config.toml
norm_place = "pre"
bias = "none"
tie_embeddings = true
lr_mult_o = 4.0
decay_shape = "linear"
final_lr_fraction = 0.05
batch_tokens = [16384, 32768, 65536]
doc_mask = false
MLP neurons of a small language model. Each row is named by its layer, matrix (down: output weights) and neuron, and shows model dimensions 192-287. Each number is 128 + 24 x the weight over its row's rms, rounded and kept within 0 to 255. Numbers have three digits each. A neuron's up and down rows have the sign that makes its largest values positive.
A block is one neuron, or neurons of one layer that tend to fire together. After each block is what it responds to, as a language model described it from the Wikipedia text at the highest values.

L6.down32:162123109105097127137137136116099134151152124129119167126112081099145095128117176136153117120083134183152148145118141131129185146115104137131112131132103132117112127163109120149163098105149115146097093138102093130115119133172140080097156095148153127168161114133089132164143105110143154101
L6.down44:090177141145136151103127161140115124149140129129136119148136134101156089070172154108126082165131099125150133097097086131156180117125121151124140117125122116095117113114138123128178162113153130129180082133129129138114108166136126131099100097169122120160146152177136125128084115146141110123
L6.down57:144115123132129093154111124122069152181139113139102114147144164137155100114133177185124123125108116159151103138096134062178143161137148119142155097117125121157134105114092118161139121129121117124114162097115126121104105153123129117136141125136141131121134137102094078117115098141157107113
L6.down58:161083145119131109118168126124144128184116178125087132135159126125140138144127155104073104063107178137168106115116143132120145100137102153161093144121195181133135123127145094158137150128123155162109113113139090124130110119148137147101179115156139103178144122120132157132104151151205088118
L6.down110:136115109081116144115126142098132112107148083134137095121175087148105143142102141137166141117143147155138106162101103127093174089127130108135119102135067129143160140118115109114163107078105113114135139128166108113120103104111128124139136128124125143103088129115146120187128098141154093116
L6.down118:137146154113130122149100162094117135161109164137140126076188138111101147107119114126142084102138087095139132127111150155113107136121124099110124127141133104098131133146117130157159180136137103133126109124168141118158128163107141148157127101088153095151175121118139102124164132116111146114
L6.down212:133148132122081117149135160103082149153116126129131138115103101109160111153142123136167102155176137134151152122107148105173138103123128133136111140142114122107157164075137123101132153076123119125152124139103148091107158086110136150084125129122144116101134161141148167143164078125129137158
L6.down497:139118142160084131119107105154150116120118170159101111149136115124173099196113117113135138095140138099143158151122118153146140198120170150152144124127100143140137124139105073159143060113130153166180099156160114150102120123158175144124110132151116132116135155115135131118091087140112101119
L6.down599:166120107140115148118150113083131098126134106145117139132146098102120141135103115112142098165080168104138167090097167149103110134154128110138121121091135097093157141119109078153102132146104127121124126145141126197187117113167115137113146125097112156109157144138145116111162138064126080116
L6.down609:092116149103137148134076130141140137123131151080104098153130084165135127137146137115088119133124132136134142173099151158107122118156137157127125154107122135112087147157103082111078154123125087170116125128110091106115148116117141140101120053137157133128134095113116147133139164142145112153
L6.down643:081097049120129099127163104073125139133139131098130120127124110117141125109130120135124093108111144124085116092119142128139133085104132093099156100130122107140138161150110099124111114166126096119143105146116130115160090150127150118124116118107161083125152096137132136180167140089145113194
L6.down675:164118094116118073185137139081076149151143120180160104127140096119147091067144144147128132066143147195101151127103090148118096108115146124137128088109122153130162088132153127147115128166145127137111122154132083112153125113158165096111132115122143078147158170126128155105125140118098112119
L6.down710:143115133090149107078117147111137117154143170073157134103070128120109129038115164119100166072142158108117117140123144148109161135127151112071154133107111140136107146126141113120126140127119103137122141101121102143155155170112130101148143123098127100143147107096094112113169200161123125120
L6.down1074:099124137132130145137142092120153066160117150124141147154109119100097105127104162121108184151125168140097143108162139147067130119150085103102150103161126160137103128161106127126126116114080179137117102152131109160110164107119110109104117139136096154131094142093142061100115134093169156168
L6.down1175:148144136115153148124154095112122137093118190075099144095136125088114137117136135124114133100126156112127159150093147134145146122136164132150139121103170138113148125120170121123120147136146113134086088162121164155139133108132129120172150114132139130135115158140185102128134149089113073094
L6.down1254:153135120116139115117127089137120132131093132166114148121159145105158126100154150108076124126097174127138112088094168151111125135141126108155125123120108137131135143093133107122119169147109121129189139127101101098155070168097169123124084145171128129129100155140124131127144180144129125124
Responds to: Possessives before kin nouns. Possessive his or 's before family nouns like wife, brother, father in biographies; also a word-initial b piece (bank, border, bowling).

L5.down22:131160084080136134116131130158148148127104136102151129176140137150122137134113128109088141116140093132147118124115128119139141183142142143150139127138110152087128161126094147120084093119167160114111204136108170120143116109141139147111113150113143126120154144091118105103138179156130166088
L5.down504:118153099086108141117094153117162125122112163142098089142141156119152128217141125118102170100127128130113146119139144121127114154127164127092147080104143148138139106076173125110116110141132151135125134156139127148149099122122144155112107101133117142148149130140123129138144227167099144133
L5.down1226:178134119139122111117128175169151139146157129122106098116106089116139105119116142150152165124171158127130138162139108153136111144169141123108088081124124149161109125127166145142139138163118099138149110145119152158112130128162118085163124135139160118138120106095139132087097186119098093124
L5.down1233:137128140101129137114141099157154150109131135136142088122159121136159118100151137145104130122106134118080113148137158111140159124173168121106142073095101083130134060131155125149150129131127123138139142149131111135110133139137145117109149135117135151136124120121153117124135164153117122134
Responds to: Sentence-subject name endings. Final token of a sentence's subject just before its verb, mostly surname endings or pronouns in biographies, e.g. Fied-ler, He, The company.

L4.down231:072153147104107143084142155121118128127119120107141136138118156137152113179116103134124113109113142121169116103128130109151129092105122083120130099129145118119089159133081155156081117083191130122137121105144096148106131111157121163118099160144138118144155148148125065098105165120110112098
Responds to: Possessive and clause linkers. Possessive markers ('s, his, their) after a named person, group or place, plus clause-joining words like where, while and and, in biographical and historical prose.

L5.down160:124172104125114149110132175181139133098118166096115130143140127130147097098126125136105108116161123133100114122164115115175161135122131129121157094145092116088104137142139142135141183121150142143133110136115131122102126139078117148163151123131121127101136127103114086119161146098104150117
L5.down212:107142079147168169162115134119118124110132084126106103161153146114120153104152118093128164107122161155116108095107158142138128119086127146160105096150128111154126132168121132139104125130162098121122138084119176158117151157126125119149166083165111081131097146164118067120141120140107144133
L5.down365:148169136155110128098137142189155144130137116103139122125106127158112138189061073181149135146142130144156152143150140116153143151137159129143163112147125088111109140143134124123185142121124146129108134137094108126123126108089140164142126169104153099110109110112101133177131109175076145151
L5.down952:102105112108141130161091147104128116154152173114151109113117119128110099141182137105146139078121089139108133117141153148105095153111151075155152124091154116081150163174152136150143133129151092121158160137113121132125155109146112144148080134127135102127124164147126092131184110111104134109
Responds to: Possessives and subject pronouns. Third-person possessives and subject pronouns referring back to a person or entity, especially sentence-initially in biographies: his, her, 's, He, She, their.

L6.down204:140102105132159109135113129181132163116157108168145129103129134133109110075142157107135138129106168099135149110114113168120150146103110195129146159088118132081130066091143148139111092114101171086111131117094105125118156113152106105097148101139141141071147131126146171115119116107106126117
L6.down218:132114117128102109136145144119097155151113119124103137122116116143146176118105110121114171094140116121155129150073098127119097096143110087167100155115106171114154130156126101112133126119128130155134126168137141119166137089111152143126144127120150123108115148133110154141109124130142186130
L6.down265:097135108117156141175152127108129104145110130142147131124138158112093112116133097125139113111129104157117125139113128130127139126074087158086068118117152092105105132114136117105087142086085147121127111145119094141127166182134131137157157126124135120092158123143139121105112119145149149127
L6.down303:106108118138160117074146136121174125120196146158140120131119136108120119132078122118151125094149130109088116158100095102166146147124141103146129106132117140114080110077090155104112144137113162107144143149100134147130102122182125117143134070129135109100142092059120120145120165117128144138
L6.down318:134150174145120130123109122132182130136151137107129133131082182147137132164154132124138125119136119093099159144103139134176083090108131103096110122126140119226142145176098123149162153136117103124098158124143094128121133131165157103145099124087119102138168103119123123110126172131092081114
L6.down526:141140133088112122156122156113135063175121156130131137165134124142128110179092161139104163131126113068080153130114126144124091094155094123117143081100104165157115153137113142144164185115120133148167142093122115114164117136142104119164118126134124129155132097147123099173147152111128125120
L6.down596:171174131154104136146122064121095106157119107119076077179130150135141155060109146130122151109143119131112155121164087108146130143084138139128173127118164161125164118094101157128122103181134132131128106077120107129116158145097146079097168141158134140112122125123125158142144157095100142102
L6.down795:180117128130129110091101107101154084103100112121111142172126180093143105100166080121137136117085159098152146076126105125130172126117109127138132121126112173161152125142085141085132104139157144117103120191148144146125174120171153095109122149125123098114144115120124094126144114137137127127
L6.down882:160136108133119124111104099141120112134109126090133123133104109153142125098126167068151176121132138122119106151115110112142131120148114147137192161153149134109157130123115174066182136144108123129161127133126149186101160078113119171139101136116129140084092114157113123135149112107101140159
L6.down956:137141107116152130115137122153188150140152095104101130117138141116130133146115139068107153092113143135155131139129152154136142157138164103102147106117152126078125100107111123096103137121083157094131121121150124117117135115134122125125156131113118137136148133103158123086126234150109057147
L6.down1050:143166096114090128158096119146161124117130132057128141168193129081139162151174136086144128133133103159124156130133122152139111109115147147160160094125148121146167115141120100128107138161124166117191140134111140113114122124127107174134144126101112149147144161130113111108143109120134107122
L6.down1077:114143108108140137124119129135106138098145133163094102127118143122136109146082140118103171111144134118135146122127140154082115149139140144184136090160120156088116086115135141183085097144121147128088103151152164125142098129113132108110119104153138125129198122095136171142161140101116127142
L6.down1181:100131091128114120107143102166098107133126107157108118140138148130159122104058124126108138131141150170149120107115109139175177186126124141122135154113125149113108119119135128111139117121114135095146110105112172140126164163120117151114153112085128145135150121128135164094119166137160087100
L6.down1221:091138106099166101118142109146103147131115108073154186133152123139141125219159122129097138136143138116156117117112111140141122160142101096077148165096106117219118137180113110084140121133091095146136163131143129131130128083109121129127113135102136144053139123157128136142076143119151124152
L6.down1236:049117117104128167138123171106097114129142127097152130116137111168121093183119118142111120110138103113093136125121162176093143086180115153100126105144119112133091166135157178135157160128145158143103161130095135101130137126090161143154064102159112119120138086147149137136155113154136145136
L6.down1250:122132106105128183137139124136162150126109106098113125142157140168149154194095125140092150089123147126101155158137168130173168144133166111080150094094103123160126116108089102118112107100124145138146121098133113171105131126118147104117106133124141095125116144108120103139120163148121088159
Responds to: Before a clause's verb. The token just before a predicate verb in narrative prose, such as a subject's last piece (authorities, rebels, Guren) or and, but, also, that.

L4.down196:120138123124140146150127117102138126159129143130151099132103135157091133243114136145112131125122136124112135181109153111176117165109107151127159116145112121140110077117130160146128143167137127084117110162147107097138123165145126128143088150160104139172172128122124093106126124134148107144
Responds to: Clause-linking conjunctions. Conjunctions and relative words joining clauses or names, mostly and after a comma or a completed name, also which, where, but, as well as.